Weights of a small GPT-style language model, trained from scratch on English Wikipedia: vocabulary 702, untied embeddings.
MLP neurons of a small language model. Each row is named by its layer, matrix (down: output weights) and neuron, and shows model dimensions 32-223. Each number is 500 + 50 x the weight over its row's rms, rounded and kept within 0 to 999. Numbers have three digits each.
After each neuron's rows, "fires before" lists the tokens most often just after its 100 highest values on Wikipedia text that the model never trained on.

L5.down198:510491549489590531473462456508458401554462413574571540547499445541536460383500519550503458432407467444564502438462448628477590540566404505407511505544530553509562485530558536460520484501453528451474422555538585499562507513491520523466406405564509486531495491493507499551495482447482511508507520495627541515477483473402490441476476478428396437455406538546433527500464502449554500455528458511493531432487512493380488453468506568502483544557550433511496461486532476466330487494455578519500488492427436569469443433474556486525482565498499527477524553473592548502416455492538399416
fires before: "\n", "\n\n", ",", ".", " and"

L10.down59:513396521493464516515428491508521511454544492597414457497446560496507442563446501430563479477406533497529570482536477525504454587540519507476457441484464548511437307563422468493539535464530455480509518456457489600378523476509406520483534504507559542523519499534522472387492470452468379524495507560454504561537572438520484425523451477519569508422452481449551533469472549618550525565431474530486505526560487521467442515509521494345577497562445580564517476509411476532452498584549515437499543549554570471551561460465525526465422468557507520511532481464472471385479410555428488467
fires before: " |", ":", "s", "^", " (", "y"

L10.down213:532506604482518492547500577557619532425557575438470465429485609465476473518515516467560498531442483434582548480464430599485434458510479497630480560551589534479571345502461503502541520476501550487584469456574452473478536465460501494558432508515520601513577577441527495541369531446485407542476465490453473477467503446522517416487426457504435489436451607507481496506433450451590446506511474505547537448487527455463542445443482595528658489478535501551494554486544520492467451435434507459543514537413507492489559416554544539432526479449506399531515514551585465613530511569528499486
fires before: "n", "p", "ican", "qu", "wn"

L10.down879:458427559541481511514663568549593490486573445416436566481504493510488453529424466433490491517530501498471554545384473481589492481505550477563491437516456411558464546496413436486455536504481515650493483516583463504575505489517486476573526494529538478377566566535520466499510453555396534487493451491491491514561553430452511523495489542459508451468403545437582511525509489456521519391467547447507542506486475478480403439585461488479534503518529483575512493517537439542539367509483543647489519575560551562453510514428455562444494398429550510472480460471444482463546522511587509486
fires before: "r", "y", "n", "ed", "ical", "he"

L6.down402:598457397481498395498556456508582456529477467548500510475554470451489438555502563434482437419578570475521471569440445499490459533478509513477498532444493556494498521671461494508514387501493524538497489532460615504446472470468506481472490546442575534522492463556497615520490587513462526426539524491473489441546572534467566476468478480517478482532503567528563481467464471616476572448503494551515559473500463500525468455422450532437423475601499425514484522522596480558513489500445474490517513408512499559472511512443534505519481516474521559543455491522582483539427409498459410505
fires before: "\n\n", "\n", " and", " in"

L8.down700:523535463532495465462511536604477545462444515489616472450536454579481473549443544486453503536629536455555455544554540563528537575425508511519525468440492537473582386477537554459456469518473451419464514589521471537444516511497511562514464435483452554498490567485525497555524571454477504502456510553571533516514518472419474539577403523504485486482445542503458488518511527555484526498499509517530520522476408485458500499449471496385429531443509437493559511460445525533596435469476461458553582523526559537471408558462499514563469540487479442411451452456529532402423481602491578494
fires before: "al", " to", "le", "ay", "e"

L6.down797:419441428560578457473467556460493442462541458397463542509489477474466403527496547524527562449456595606429496388554480452518478448577380536479475428458620497520512544501404539541520511603439461472454566418478506496452481532562539521461478498514461517595467480477504474484470543483547372510553517440575507507534423535498584572494488517536401461475497565405522573472496490431581411475462504531501413509537483503554499521542418568525447443536615449541465439466411487470373554570524490590458510441512517560475520470434520512586494558560460512431463471535449514515475517490508567546
fires before: "ic", "er", "ive", "on", "ical"

L6.down744:458434516562506576491600461499513509573451465579482576498511393523429522529487548453481455529476474487504611489473536494432466522461529501522488439444529496444504500473447435549547555496578555543460545555464494558460582524436411411511625570526466428530484465384551418490465493514533537482562490526496561472529405499493566550375405508551532562437503604496530467543517566548586561518546523532502438511491544424515545433549549398428580385496471488524474425479387510453453429516505550546512480497426556496477502472615496509499489393415621552501465496517444515459497435498533448495
fires before: "ing", "is", "er", "il", "el", "ed"

L5.down429:595476509601521526442527497461490542480530455483518480507499624509500444531489449435548554521559494452545380425578544439473413395496561510523485556510435534557568393524540489555506513562493459431463550443445513469413476498543520489512468476627514565446499482546493432526458572499548568461493534513552456536513487558561553536457457521516466537390548541409471458535480457474498456391552480450525526476464549528528486485521535434430476572521499472425509532589481599494390522592449479510492497518547521448394562499569621491529443495551416539413427380527447477508537512555488496492
fires before: "e", "ic", "t", "ore", "ied", "fer"

L8.down785:473514489527463525495459541515496628546539473489439446538489457532407521516540360443535524525545409509507566565517498458482525494554414589459568614489419492542384677515540468490570542438475482453504472476433520514498549513542491548513507553471491566471463514462469495558450436501439456400560479520511520548561536489446512560519481486584438471668457526485401503494427541443524543471482424544512474392516507436540541457503445495414497519544543466452530462531538617541448515511484536472535517589522541491498498467506506533456494400578504589512577409427518467518476430530389501509
fires before: " the", " ", " th", "t", " J"

L6.down444:418529446534526433516529541582530468459506387498489485531460570521600522471524645562488519519441462475577584516543399542565495463439478528563560554456493470526482609471395515529436583423566452521500507542502475536464511483517486539452479482479482498505454556409501369509504497430493441571524402510464486453494516486488530483465579440460560517444412476370511548533575416575417469457511479484522496428627500543626446624493399495529463451496487513464481496480547413457538481498500491491467541521426473527499422426529523492510536434517534444555566545538529463504524509476494521556
fires before: "on", "g", "ge", "p", "e"

L7.down160:519509450566457540413517494503539426505484546457430470436439486493466439490506474411567500540492469427473507431514549532481487494492518472496508476480577472521510497553584545422546520515468475411493550529489419497563419539431561499504521487525483476539442472590521444485523513455480514557560571495511475533494489436487444561571604531528545470543398554416395514409573496480425521401623547593460537469507381468495573551550454516490615490474477483538510543553599496471408600559536487545402500353487601424614533448485445586583463552492471515473424472467486474502543519515533517508
fires before: "ies", "ch", "ate", "ip", "ial", "h"

L5.down571:508491582473509519469493531527516557551531553450529558503495442479601580513519637518510462460492485480626553465445498466568541536466508462493484465500450495435581426489559451480440516570429532450560474497444480545521467562487471469508469461530602507502531534489461507451516473484459442453585469531441594485553441506526465592562521524626450515436504544429514529508574519505488455544496548563535488380449539473541450463464574503453449557597516449451523564506500531450443460398595520516456553521468547581442502420563438483548617554566439601458542507514480440486500473546508448423
fires before: " ", ",", " A", " J", "."

L7.down509:513593494546602512502507529532482474494562527575488507544503444501470457599530468392493513447564509437516573496492468490384471514541562407426568434455540510485500492525424450517473525478500488492413532547459534576511444532575513571441459405428409455535496474461443544515531564491489537641542491434492466502470508578447494401415438536532519523512536583408528432429545562517553504502396579503570430465458467410508504466498549540516521436455490457506360448472557508480529532556502493515595502512446485499512488526434491493460522529347527570418479526530491537474460518451552541465
fires before: "e", "ing", "ed", " the"

L5.down842:557459531415497425564585547428494529550492421556558605505510515516547602510562590538461521513481556567495423542508556449510521534435498534509468519522487497314461411503475464474501464550568496458471531529494419480513475476583491511505531477460461499480581465480516577491506524489502491444493442533361526465597461555482455406442460394477481593333569532482525499507468520447486506445483451457487525566451505546486487514577476419479448565487415543459470458528516547420506569476453520520494463535570567541442434555537556430516435468392528395468538535439521619511475539526569536451
fires before: "ed", "e", "en", "ing", "es", "em"

L8.down219:556497471494497559499481433480494518453505515534521508485567472488457469494498446452442469519559502461452506502479500516510538456555483546440659507558512616534565395571472518605489578503408515526533566554471450468531595527521399467498528489536542443465469488607469508550473470478553505443612419534486562418619507494480529553402559440511457603410468471446549454504487489550545491468527521517458382503421579423442463501555483522395551419491549547444566500541414572517496515558532509519499562495548524430421494527467567553431507451537543520565438387452454419485523487526500486531
fires before: "ember", "ish", "el", "il", "."

L10.down15:511500535491527610503455405565494500490495539487496533526532617482539471517529583458530474452502451428599566489547594507480493480485512507521524443495465447515511513512450590563452459436502550488440542441598546443427555529443518517537461549487475540602430559506436434509502511488507458477477473397550473581504516551476500562528535479499369517397472473475476514503476506527510523496490466519515472428389519520430519510440385471482544453504473544517484528523532490465553583523505495546478648370532521610476488570521457506613548536524524494520476502542337502504532530443484404509
fires before: "ce", "ond", "ch", "c", "v", "u"

L10.down244:519543489532590504463513496502505430494532494511462466626453546540496529450430617437450550550534538533508416412472461464462466504543476524535494454573575529548497514511530464527540586538503422534442445522539418461517529421434491399498480498505452598554409506581443551562522474430435540462529495510536525552430502477487522453577468522418450576426439572418503537455586541390444508475562485479501526502487503523426514508529516435556601528539529476491514541538512602488375570421402478585502529448393470522569487592540462506493461571456541536439461477447489447498488589577489557512
fires before: "ies", "y", "i", "ial", "b"

L5.down69:480494430467513558464538473537410553532447462624531475549508506460528537517451468466488541562485527486554609475462530484541510581438634542496497442477396478492516387535458481515383615530426405572437433423514489462461477477471478539582501519426471498517491542468452599496515557448522444460504467562491567434501588498473526532413444408466518439482429498420447455488476463544509511447487531545617549432546534514547446522496481506478580479441455490440467543499517519432495466568538511548434538571548506490490488452470506446463543481564468543469479502560469580431452500458469557602
fires before: "}", "port", "er", "re", "en", "t"

L9.down835:507553575499488507531521518489545532402551485433503485562369545514569403513464442437539466490503462456491490610507489505489462491525474526425501506522518592380492486440504432541504536500460575461469470547410399474568461499452536493478509439462504514472510489526534479526511405594512459475509462511474352501548620403541396527525558523481489472550456403633542489549496515560517617442442527497396467508538423615525476503555491532491477482553491443429459554466447531479565533485542584582572438509568501374405579499624566462500482486469486523496493467456443539529575549579534498424
fires before: "og", "ip", "s", "on", " t", "a"

L7.down489:486470568437525490478497574501605457519499557557522524502549474497564589491454477439554532530519505491566534543508497501471555393485495463478542412479574473496489532531581434404460482528524543584349479528468487424519466538424534561416496495390436503419526550471483535522524450501507544609427502495484446494611491560489511413467554493462541558495550468550453597438516508529516570456542441551567435440395496512561576460458435492539544583516519584509489483495456513587532470513457426555412402542500494584554479491539388471405410551519487492496435522477507516499520489485538494542
fires before: "ile", " (", ")\n", "at", ")"

L5.down612:442476539499551473431452522427515502511449541515480478543510534497491484491528413521491478481465547545506511448547553430485456521521516496534404479446407621481674309487514496459464503510556462486528490518516450407479476503524499544526589512539448537519433632519505486468571543540575593450418444538415453545459437492567495400486479466469540596500478474463470499541530491488497474513514417435495574427583597496515553405508529494424480518532477462506594544523552382478473461501534612502577484475568547461463535411508575467480467565508526520559485618542517527472541440443516449537
fires before: "ond", "re", "ord", "ect", "ur"

L5.down233:422458513519552521503613517489452425434480514562579527442488469498507514463556608443491516528447497537490459467467473519493505583529529478478384409529553537480481448514584387619412582408537526571461505535486408518553539492458585466538547494453425575524477457465511487412506442543453485487501457504420499553420417483504506517497565512415550453374393450552444519545540564524482421436604501566464553453495532447443487532501469491535481474491503583454423540501541468455465428534503565555488574501554425557402427564493510606441540404444484477493600521473468509531594512430538565543
fires before: "k", "c", "ed", "ing", "n", "hed"

L9.down320:517474522542532458570435475571447479508411590515521463515545496447519521473468197580521487532497462477518471474460536553502400458543539521489506423552563535509487357453545424498485620537552515493504514532476521547570521481405456545496490512530425490515492501498529501448471569569529485540492517567395465440481477586492565413496548431493490498636495567551464452582435546448536569595573485545484519554470446450472491550446568554372506465441398506494466468488473458458474587584475524475479553456435493480454483523487496530515509470546492458425525487465512489501541505472479489473
fires before: "ed", "ing", "e", "es", "s"

L10.down361:505443446528561481472490500492433501514441528484510551478455429592416516545545552540464544524580543469583516446409520479470499511463520559537460566495465485508441525479529489452544532513511515439486424492574579468477468570540401470453440463508413439473485509473566530547509487459483531500477527526505474565487387504424515547508448542454381465572427535504485574412462479554556548495626470542575490432459508508481440491529541453431530493604439539502485549469452564391477413539460625503478473467458561500401521500525503561499479374513528511652405449473541465502489460514531552530
fires before: "le", "y", "il", "ly", "es"

L10.down981:550462552484550454459526513586560562491502605530509332497518468470433509466477369494512579515434426453461434467461502453522450618478529463571559583552474511490518442457518486549528452515594470428448482570536467522556455566473571576563433576542535563577498508506495505502535554445516516475551578530489527535489574500519480495512492522526501468564498467566517507466488497581518577443612538567458453538472540496512552509414476520518601548511451480443519602459484476454474461553429403455489554528458487466488582469565470503362421488435486529451480569495503469480468556540437479466
fires before: "n", " |", "on", "ent", "p", "id"

L10.down123:495461544529483523464523484557485442475540560510518614558487643459549517500544486463550412506528502520580520490581507507458579429485577363532517412457418497473426446524457483562448529543522515571420472540530537502518581444531479522551451526422497365413532437504467363399590580516450575439567485479494525468528542558519562488445504493487442486510409472477397503515647516529550502511443527560522577514526576531488478459552520455530486489550428492501485498452423593453549499526546523423535496498469503547480574558552495418459493506475487508502519411509433545487523469461459453490
fires before: "ch", "c", " as", "s", "ing", "te"

L9.down440:500552487416511522452525547484406544414494556522461532480521582503484471504441590505543463553502465474489471508430377430526430547495452500486526567574433528570500508534550581593520527513544443460415480551480529507552495457510485500603451478498558530545522449473559431549514467455525513462552492503565444456446474514567549479550490447492507545394477563480553540476471528374564443547466508527448444361494447493462520473547460496491519518512494560456622549516511459510335561544546521522454528567470495545475456544498523499522482380478521396446454506595502402501527505498548481447
fires before: "r", "ip", "ry", "ies", "ant", "i"

L9.down413:530503547523475449474512519430450488566471484439532607490474474505505505463531563509487524493431524465439428493485466484494447421461465561477583502483529429465490529510502501526451593532451490496647509508511516464572444455490420484544475508527489515468522514525538440606529510506485602582546498490539533583473453546447618520498453445472479466479466519408509514453463498324563567427568469507548510513611531564546524512494489496382520513557473511484428492534498479487393542458478611489480529554502511425542500512564525490488428406514504507510434460569625381403481447490479593516
fires before: "ot", "y", "il", "ity", " |", "as"

L7.down679:518445567513562530461462546522459437583479585545524477477467593466546483476541277474492569548528544435503551555523468393464544497494490543506462501534469560479423284542475466492507581466499445477553538504446466490478576536442505476467478515403497502508457511528521636541517462480531464576479538485566473512574518509497558459479552525504522465559482423440485488459486485703480449462468527511512550501455481514480496523466522461419290511511487458493569500543581551487477442476514470528459431471516488547517461456581518514551471527501515519546525438502568541507526488431569452459
fires before: "-", "|", " |", "k"

L9.down225:357511516386535518482517543449478507588479519474508547507504568541512493458467432454522531467516574501503434579524496472462538513463512505507565493485524499472463385504490434487487503568584528497527449453500469545542456508464437434450434487468521539522514479572520535451553458505520531485543494518483516529487519577497491609443504436500521403474461542446534599488546488461568565426553550581532438448494478499590490503522505441302462417559455568544536455350389448421479530499453506494462501479530490474510518551592494521448462530525415545548480455562559449471483471502547533496
fires before: "m", "ot", "il", "od", "ed", "am"

L7.down952:482509494475492489498560602474521509612558458522457500473532447519515434463418571478449477480549474478486439539389485538445629476646471483430437559454492487501493531597465409538473475443441545592448512545433560452463474543442536506542488560483589551549415519493567500512475535478485511465501569488478446510520480447437537466415482560578472497502527502531518564508539530538574411500561482535554420397540422535548432469467570593554520488510495420507516480421643538531484442516494531468473567539456547571522481532565532520453530503494490532503447545522559577480449525475501400376
fires before: "\n", "\n\n"

L5.down98:504425600517507473419478526509354420483497495503495511511366477555528512459528538512557568478541462536554419552494466555430514541542445477399557501527601508519525465549447448599522518513467582391473485631457462509524429466484493568439473500520454569474534522542516556450542574568468529387491490518460477417560501553513447556521478518421446553389561480455435389465543459483522518488415408440533385540493482466504460420493533469391521455505533442460554521463504499558469560553510449469505454480524595500499480475515510501504478502459455596532482583516534609537441510485463486507
fires before: ".", " (", " /", "4", "8"

L7.down99:530551525482431473476510547464396517496554500538586516538510453428456463454549538539514550523591480446454403496487495407483476593506459468449502558516514538435558498474543449430554529517538505589538477533467495569447463549484584429532518468479537573500438524512464456559538551481591473499528475473546528416508544551450435560368556552482598542557452536562485572482480450516474526457459619486415507504462507509504553521441429604478539532513561495538409516516558479531457503511406498496529500516462483458495485429491461537404501518480441465425473506532540577376526420410563449528
fires before: "le", "um", "b", "l", " |", "ased"

L7.down546:551567479443518600523571497441591495543446519561505487457548432529523476588468465508492481528536482531549442558418473498482467565471505495496527455542495553340558385506494449518553473518438329507579542564392521449521532530512489534547431471514506492500452565460399536465470455455485441439550605531568509465580487482523532504393449480553380549475564528504487584522482569478484503537465437501439454494469375445462544479402447522460513493442475461515434581452457485567569478509538599447476443547538513444401429591553458428533455432510528517564597573549507497497435466533479550457
fires before: "w", "t", "at", "us", "ated", "ate"

L8.down818:518487518455535484403413419419479469416504442510530469446510452542536511430437491492560526420468529574511405488435467516565486539496543435534454501465456443467464597570511444522509442428430525512494566531492453437513449489515558533469546499534526439506461456474559437459509433545506513488484484459376509521519543514527485490566558520508390552581530494582517468551472502471554511563561527445473500504555493553485624530615467532536442590523542533534554459514473446523545603477580543460469535459584437438553514386405522475483523451521489515500618453372508576522492572502495475402
fires before: "e", "on", "am", "es", "s", "iv"

L6.down19:489411513483545453460457442486475500591550458545461407446472343568515491536476479420468359455500470455507452529402542469483507544490450485507539547551520537580484551486484567362453514507499539446502461608483522454523432498380473477488379452489457566558513523513486523620572516486542468527554439455575536593520534474508611473457409467457454484540468612579469551493471501520491497445550485570428538420555515428454470510532520494574537578522537537471458532511546474494393473478421608599558528507543548585455399509507506455504559546498486535556496521422580446522486425487537468435
fires before: ",", ".", "\n", " (", " and"

L5.down369:523570469530519547539498462458455479508542477518548435416518344520488439525433350504451539520504570488570507491489444533499417496485533531505555494546428528420450706537522514455387545524515526456469433562507459535442512561497571578513467592512523513440477527527462578425472531510487489543477491509499532475496496515472475490575545503517476494710496597514520510497484454483610540428421426440526465516508448478492474442602571538472473526494488518475501513520480515533408552559540542528500467521525486608496534487493487495519540499445506515541508518468567543496514544497493540571
fires before: ",", " ", " the", " it", " he", " a"

L7.down28:563448530475491508445479492471442475541478537568558494489525525462643543560512353469563542486518462583572494417483519491422469480460495387488437404530609490470452371448548430581478530529503466482531517558576516422520473470506480551557516537524407550542487484501511518518425526431541521456544434509487501436563457547507603492496528514509465502525421522564419459507485573526552508598544567588469562481393531529513570540584510428427533495536441496424459495507416603467514521525515438471497429536448484424480560545475561494467555431523524435450421487478451659502436488500450507439
fires before: "ed", "am", "es", "ing", " of"

L9.down411:545462516500502434510492475568551506490515473453529563511494584547579429558434564534578466479495544490496510463498424545492492413389601493536526465526461470417501479494555534533490502553431481546526502439481489517547412449460426538642440553556513514506550510491474435479540481525483481475499570535509515526501482513495524509520515469343521504429388564559482412507531560526560425401479482427575477436553505546569560603590478471520436404521510581517474477474465486468608527519515486508465454539597488539481480397350441549519525436432527435481541539465566464457467479440508509402
fires before: "ig", "m", "on", "g", "en"

L5.down641:448502477518472496517549472534438554506481546527409471506562417465482484522515283526508498520487506499527514550552473448431526501451454492488493572475473439464466783459421514529508511451516503497553411547420492504499531470484422396481561544548508455485549600484529507516476472532544496546554468479501481452482540533478504445465459515507434462862526560528570534524549481547503508532501468477542463426511582519515504594538493525539514527528448487468507482423480474407539537537501464524467422544487432617566484426507534519471511510521490516463486458484478523550503524490504464519
fires before: " ", ",", "ment", " a"

L9.down458:524499471470504458589485611552501412599497580520482432501504486436440435474522319536489522508540544491452453424450562430527526618482558477538513503439485540500464475484551400496538468559610468459521426511566514413433398490486492426500497581402473500408463536495497435466533634473496511537549489408477504560517451498469466474480546509492546501481516564546416486531568481524415531502519497577546526553505478527571576561433422559458503538451535454538444578496488491520468525522555519524551418462494515503476441532473517512412596450524491551467553505544494496480531517526470512477
fires before: "le", "inal", "um", "or", "t", "lect"

L6.down809:461533430483440506567472462529520391566547420557465489514514411550509442479538409629611418410534530430595500568505493542513400425583529507474490565494465494599502595511497456501517522491486482572521412565446593544516520469560501475528473522468532473525446514491518583521497533487409436444520515570530469535522534499430502455480480527476451512559440488539473466430516497556486489386518419519478475469525539457545506426435511618525472535521501452501426440468668491467500543480417468470472515469508463502465529511570573494515456545481510503492457472504592589533426507487477413478
fires before: "\n", "\n\n"

L7.down787:537429452491439558540402553484512426460567419444520586458557546496533470518436664460512575505469599538464558558422559590492503532541473459512497414489530491528450583486461515503512538465453532461500453445494497516473471540489547484432573558491460515500519546480500484482568523466661425581409489397473472420557504534530524518424570441565585518394478551533461533520578490451513461625487535507491452413540392509506506580475613503535562448523556465421490464494421470567445477506525530521500454488462457554575541491541481548493440483478526573454477423535501566484522477526419469489
fires before: "ic", "or", "ad", "ical", "is"

L6.down835:433504508417476520513511566447502501543434580600516519407496522511566473417458525446459483496463397488519469471404539524513488454527471458467393541574479529529535411552514505451524543599541489476509591471533420437506447598414477470421526477515518562442469569495440556570542470473533507487521398495528442571495454535481486515498493481512469508510518473517584539520503457448501631489506466466554494463468404424435513401538513528454531426520520434465558488504528552544433516477476644571482529570539515444470479463466509500406536514529483567565521435540459516493513479487576436570
fires before: "ord", "ess", "ct", "am", "om", "ur"

L10.down806:479382562584466551492551527541528457507504533505520625542405505493473566490448651469539531492421544571477546540473415541450531524413536517425468501572350413531502507534500477496540422501552581490477419524526608489467462478503489533541491471486451462472527578521525473515537462488410442476450544476479548417428456428538470473596490453525543498379611569578541527439535500378518482515484516482489521494562511523530552461487514537525570546487510508497499461460500490493430510495554463565387488461514543463542498483484506482565499575507451569444602411504507491491479565542520604545
fires before: "te", "p", "im", " m", "is", "b"

L9.down502:533492486436512471496485447455474498420509475456507521592471529533476497552545541413483591516518463423389483469452486373564483431484506493543582398488563505519392542526464436555485505528438557576532495556395461472461607516483535506487551466610507419383463491543529524474460441530446543526541530461542475518488461442496522561467501505633493439494529522513565465543586476462547473459459487557555435466630511484543601550554461540440456520442484496439459530515536582550507487486494499644446539606447451462486478548511560565448499381474540461560551405476410555415486507515461490444
fires before: "k", "y", "ain", "t", "ia", "n"

L8.down629:534540469513558542411448547462460475547485446548534473438474433591517563544567570513548415436540467471373456475516494475514554547442549449551485512567575569480528435521470501434556504496547548484523534500512569544533505522412424492570491542556540419506406474458508566482517447412516588445458487501527525649435606519434509512562472526494592506522426586441551443476519509574539505529466454497572465423516466409444515446471550481488482543483512549506559478540472476500403439455522509488433452572441456434443537452537542582487495463479493532538498485445481426531500464442471518498
fires before: "il", "es", "tern", "t", "a", "2"

L7.down841:543426428378510426530554475576567584430466456493503487449530445555464552483517529491503459508495532579553479462517471500413457460501444542517524511474399454455487452425537462669511459510500575575505459433496433520475440434519408568524592541409469622484489543505486545507513489481529433445533486557515439455495441480550548470538500467488511447514452479426474505536500483445583506567533471456448530584382519462555489497494437487430486492406513528517524488515484533493465533479573441572457486480587545416511492572411603539443622454514454596546562522493475634511474556491559545365
fires before: "orn", "e", "on", "er", "r"

L6.down278:409543486472532510464562557434566586441533555442469477563458555473542505485456612508507455469515463518588462401529447346518443522489476534499508523566547520497567507477482509340500453540544498495488519476499539516390465556493516491614462506555478487509512621512508520466494560431573422494444481432533551473488505462559571485492500543542480502433539549525459522571471480455594409530579556450538535585474603489472440497442472402525483428493572515561564454542412370453457458462444429486502535498483472469543493372525530460578591483463471515484539560510479486457492455451469484540
fires before: "er", "te", "n", "us", "p", "b"

L8.down539:527522489543496399525487547545517557462567551426518438438470584505442469534508476506486444518472518525497539435518502475517518477445460396537476509527564556513463378551529500578419480481516498502498393546546500510513573501519572483526557542602546547498475561462620575507483504558500562551464413511478467537495434521567585553406551386492528551461458561565497481528469481476450491476502545474438577467496528427502518463572503510496486407503554531544527529565495487491452308472568456451556458445533512476487526547448646606425485450474552390433493422543540545353539519481465551534
fires before: "ed", ":", "her", "u", "hed", "es"

L5.down884:541498438551493506483497445538459469563560418609610508509458492533522469428428615541619404459584531541497400408420512522477570496573445534507517570512543467495555489518468542561549495485522496429499479478597521484515501550598536526508471614511405558501449439477500424522450520488500539408557528425581495537440470566421511528534483567509525500383470489471495439480527492422492494471519402627506403487539523464505527476452535485494505503555554512496534488507617518513422501522465484457449521517556501517451571436531481440399501579489512552448557468573540530380427571468500476462
fires before: "\n", "\n\n", "ts", "or", "le"

L10.down557:529464458541563554423631499469525400532531517530457559469460512455461476479601531466484570573425433429572367415523525519538500512593511388533389512513551478511483485508512430356506513454478519509484452512470461589508464435479524520540455490492504540527471497496508450540534538559517584399539510532443448519474501470479569527445501447512380537449454579535484516507485484368497442493644511541484555453496547467439478507441421537524598516470541495530512472492474444536481470425445529517517496461530507540467392416515491540456412512469422522458415535559568439513554564506476478533
fires before: "y", "el", "ic", "ical", "ies"

L5.down725:505384528493488525468560490456433523525490512480515587464440406551507526535526476544459480613513478534626512450476472536446354495517589516506474505527537461477528419500479435465427614521438438488433487540488483496472488628471543481547503547416453510546529519471546567507571421516519466499546504558452478512518499533405569538466525528500437495447561550430522560506481531535441568492470552524473524498474411428503459490570583548391538492490455454416369479513479468477482524597601515526509575489549400593503485509542496434538504589461570447445490502360512529403416554498466574482
fires before: "e", "en", "er", "ome", "es", "ing"

L8.down1011:477434447532529592514510462455455501449453468492572505493468435551527482544506591517497448545512449504550454488518493476547475494465436465519530535531514530507599460463506516484504367499465644520526439518557488535467516450481529528479513462466415563464430490531552387543502545485386452421454393513593517448505425508473488458577514431458454508476440542524478496497480551566525480609523526522477440513457537534482582539526402446387526492529489526533479510499498548500503490497449434523517485430549590514497507530426593545470516496466478529357404571481487544461457479639503477617
fires before: "er", "e", "ay", "k", "c", "y"

L8.down688:538424494557471541458503524516467466541523612501521502503509666474500551445471243499447572500522496525526524546527523459513495495531504489513527466549521512485475239530516454482480556482445435478489523472446502489478500497480455515524473450465467480493506561573450573478506477466516484469543426491473490530510543506487484412438457530520404464561496603506498560545415494678444501452486494460523532441447500485500500522510526515472311332399458530550477512497561498470567528494540518590498462522509544569517485474557545462512551497560438540486527411527500481520491483486565486460
fires before: "-", "|", " "

L9.down131:530430488453462551494468454410564486492481430523529470524522482551548482498482516538438561512463453551579434493395494418482483512561515511451574588520529561478526440478505489497579459539493537500459520482505357469471550514495409508468507410510467558515564589495502537455469558451565532561563495562553473513492459526496492568425427534445421554505534607558497559411498474546461456502515380466553434506532437491573503552515587469562530488533517472471464504446471537593436451564414555460544515574367520555615511564464459537503416518448470445473456598541503564550482547445455479605
fires before: "\n", ".", " of", " and", ",", " ("

L5.down237:511443493441436529443484501528541392495555599557487470474503465560519524530513390478528465643494592664481542520449512448414500551569529550557576429392527566507455380429526369458519455539455533509495459534546464519538479428504479411516463543447459554465498510547471546447487420470609444495425538507499571478583487483554544537483439546507527462591542534555554508504468468548498544623478531585541484466424393479470500481514564414427480473531526525373470543550463541654480513558552545500451448446579491484506425479501517539436452564462503473525522527539530481517501560514558486523
fires before: "er", "al", "th", "et", "us", "at"

L5.down394:440526493505549496512453458562463526587480461536571509434447400495481509464440428477424516481589584469495534421534539486479459487432511470549430502533450552512576519534563557406430514534616474498501468559491502494358566464468468444487542546506566485516468490512453635477436555523551468469521484505486589516470524530461420547471423504549517616574512627418485564510489460499574488473443487521520561461477481550501554383506536549435555420472471512453529570537492447515541507465485478538473453548510542432593546526503584528506594452518504566452495522485568470495494464493480521562
fires before: "s", ",", "ore", "il", " the", " "